From a checkpoint of a small transformer trained on Wikipedia.
Size: width 256, MLP 768 ReLU, vocabulary 8192, 15.2M parameters.
Architecture: rotary positions, attention and MLP in parallel.
Training: a variant of Muon for these matrices, 312M tokens.
MLP neurons of a small language model. Each row is named by its layer, matrix (up: input weights) and neuron, and shows model dimensions 128-255. Each number is 500 + 50 x the weight over its row's rms, rounded and kept within 0 to 999. Numbers have three digits each.
After each neuron's rows is what it responds to, as a language model described it from the Wikipedia text at the highest values.

L6.up262:485550479470508458569486408522488628503473499556601566463490451488493549473510540464443492446540441524470474526488478533550490445477488408548488519539552522510518560511558567471435553429542515552464539484532496522578482446513477530559453521421474654490362451508530509463452500462542494484553454483503471596456461509457469485428482429465437532451490592500489474504545473491465474570621
Description: Auxiliary or adverb before main verb

L2.up696:419520454489504538478435437427399508486584425508454434566535507578505467535445458503467421464450556510547581492518433471530530511464467516521545477508514477426429587545418477507420613460443488486530494512505481419475435451542494472497483600524457522500538476557550457534547628449419563575523469492550457605444449569467499488444604551515509450575541450492527486454426480551590437552503
Description: Word-initial stem fragments

L6.up61:529398453492447476509438468475555453539506595422424487460479401489557521619403527483643492560474508399529414572511372452433476468412473510566453545528514477506554462514453522508544451543490553548509417529518576534428423462461455485594507555481547537520505422504428508497503527440488512591521526454510467506548506388565575540529517536489456453457523486554469434485446555512574458497448
Description: Compound and directional modifiers

L8.up596:524457468459402482541413426534430501556536440446504466470496475515518481528450460576445579468501554526513536556545409487438500436490532483615570526497504414543459520494440540504548597612453518517408510531560463569501548541496559541479522517486551590472432492442488564511509522480560435466495527597564467513458427473543434562583550454511499490631485449545556374503511404498530464454423
Description: Main verb after subject

L2.up298:572474520460517471491517542501417479532438563501447506499510490494521514525434503544492454433453475486525524435563492520526436551520468573519472489401570475512516430518519536476495479641460480468516496557527472535540646524412527533538554502432673476429476501510566487436522368431447472605499510528417561447522498543557502546513460492455588468505495472462470520554421525553510542560474
Description: CJK name characters

L8.up625:537509458582456545518569525538531439534446542505495487513515549546412509470410517480503451443501561451482612585485497529421470505539585505526468528512601488587522535475460513584538437482440461516451426510450457549490473425502502538435548460536472512563488537542507472549556508456534408538561372439513519460515479393522476402381435458552552529503479602483562551547408458517433463446411
Description: Month names after prepositions

L6.up246:488524492497476430557436446462619529488470537467569389485423448498464512544455489487422452518556550536494446508487517512419440488552490558470549427396501515547442534503431541545492471502522545440404484515554553489501572502548496463570345562502528422505505527441523543497540455447510448488458494557449561432506478597584450465431504605419575586515571522428433523507397473524551447502399
Description: Sentence-opening time prepositions

L2.up376:523520578546429446488589576503527444438531473523571479532460415550547497544398540604536481452530475507509498552503560560624498556469482494544509588541422444539603529421435577509552483520479533505503434554466529448514484482483433422572503543466468452597465483517435566445519458415518495505490430428516559490453475430453533465594566569480385423490517500454402487471453568572514494424424
Description: Direction and name-start words

L2.up381:433508454531595594502479497512454480429509458543430566505482547437522596491458476462518469458492483549498514464443407501530498496461472527506465547484569578470462472449530484465484545524470453620523554560486489472438554507501476500450549562485557551568406476545494516452556499519589393474520465518496484556452448541499506562490488518465445435548577485487557549585586449415429515567617
Description: Word-initial subword fragments

L2.up100:462488512487484402545420468475512454534463481493470469447514545456586496519453570465540532512567544551589551580560530501483492576484384458578553449448450490504465551562471396587498455505477430491445496553491543458524522458517469438494499447418491517470552452534555491502422535376474432586460639419479547489552546579490531452452486433434412405562580462553465581536495547520449518552464
Description: Word-opening subword fragments

L2.up568:485549465447482460532411434451523471502473493410577455477504511559422472568551507465523479417462622517412458503566493521494477463515560532524460520477511482533498487561602547472530527562539527492540601510527447615526477519477485476497542566479554475438528513449559507546462492508597495477463512431455538456505463483495504602443561387509504482549480488447544490453461555531587418495489
Description: Clause main-verb slot

L6.up250:569526385495412502535478449480450544480532437596495496417552463446440501458513611457457487429516543398488446529529555506434437559488431473484497513429569589458472575465463545506592539560636455522509587459467474468397611502504563433605504479514490547476394458416481521568517518506485505507581496479495452466490521518494559432414567620539476504540503472542503516524461523635497510483431
Description: Nationality and state adjectives

L8.up103:570528418542468583504618557505440432533458506597462576469493572420488436526534532455509529480532469570492483487506515582579485482427549533505473501561467429489607467428621458445515420489475488514516564540502448424478489592581465516529481533418539429480478536535568516536524413538511503560522515513468510481455564494551501518578539442458498475497456424518473457540519489511555558493496
Description: Infinitive/modal and word-start pieces

L6.up282:571535502494571452461501526439462464497525463474462516472458486510570598501528464550530493548496451488524491479588534465387472447471584485534509456467495576517410492514538512521508499489407552611456454650459496554501500575584458392500423536547507461610500433504542517530467529518487548579468407471469472480506441586554552452446512573446466455510496635526530442574425410457441482512491
Description: Ordinal and rank words

L8.up568:566555515495570496438494438527445528495517531530534550536459533532555581498505461407565494491431566556526482502498433437568495555553486505503506585564491512595470517544505482482459605501495522446584517512484576510452547512525522496533453543504456548513425483497447483514583520564403482478453538495497542491515571443510570456523496362474499515537509518540501401522550454467492473648484
Description: Mid-word fragment tokens

L6.up50:530452507380510519448532520458579489462464476468479515527528501554549557478548571529525510435505548533542565476505421494515522505463497468518514461398596492505524553538551552528462468520569524522406537509533504576469468410469531495454522452575448520609538466556401524480546510463447489521547461518510552421476446525503497474458503403532466425496547546587487557503480537406543472514543
Description: Mid-word fragments, coordinate gaps

L8.up469:499436473557425505459485438524450487494569463499477546510478500579454602478517523379533447492507600531582464484602466492457469539449464493524436561455550437444572462415544462535491551522491535535629430476456473460498481437513433558516506526515544569539463522453495499543512493433591502534526596402480387536567539639459509519467487500545408511556555501546556495490395427502565523515548
Description: Mid-word fragment tokens

L2.up297:474461397572435508516501593479472504396495534520479520503549483395513565451541533423505428478467479497454493532507574578468497474483443449513530540435416547545532523523416481483505423576531501551507450436527461522494495468565451433548554451498569522519464446451423506515542574538503454523610517473482519415478441562483631459491440508453485449476558589490517492474455537481483428394422
Description: Nationality adjectives, name pieces

L8.up654:502519478562488539574495538431458526546539465395473417483479442497477488499446464521497483494607552514614497548509477432458482523507536583447608534505590563538441510567434545513580425444481557634504513527563549489549448561516521412570483476532541388583512485526546486411523504375502481475530425388587514482496495494465408524550460584492495510607493491554485550403486546524535509513534
Description: Time/place preposition setup

L8.up158:462519502414560460515468512564450556507503518530489524512519446479514596403495434595488475412559482404497636461551513520502480446453486557471552524517521482536515410506542467518541549535458540551514480570503372591509541443554504497469525437493402509499499412498500481488424436463487491377481533419472511476447484543560495407478580520584528484464586488580474465473341516524499474517457
Description: Fragments and markup tokens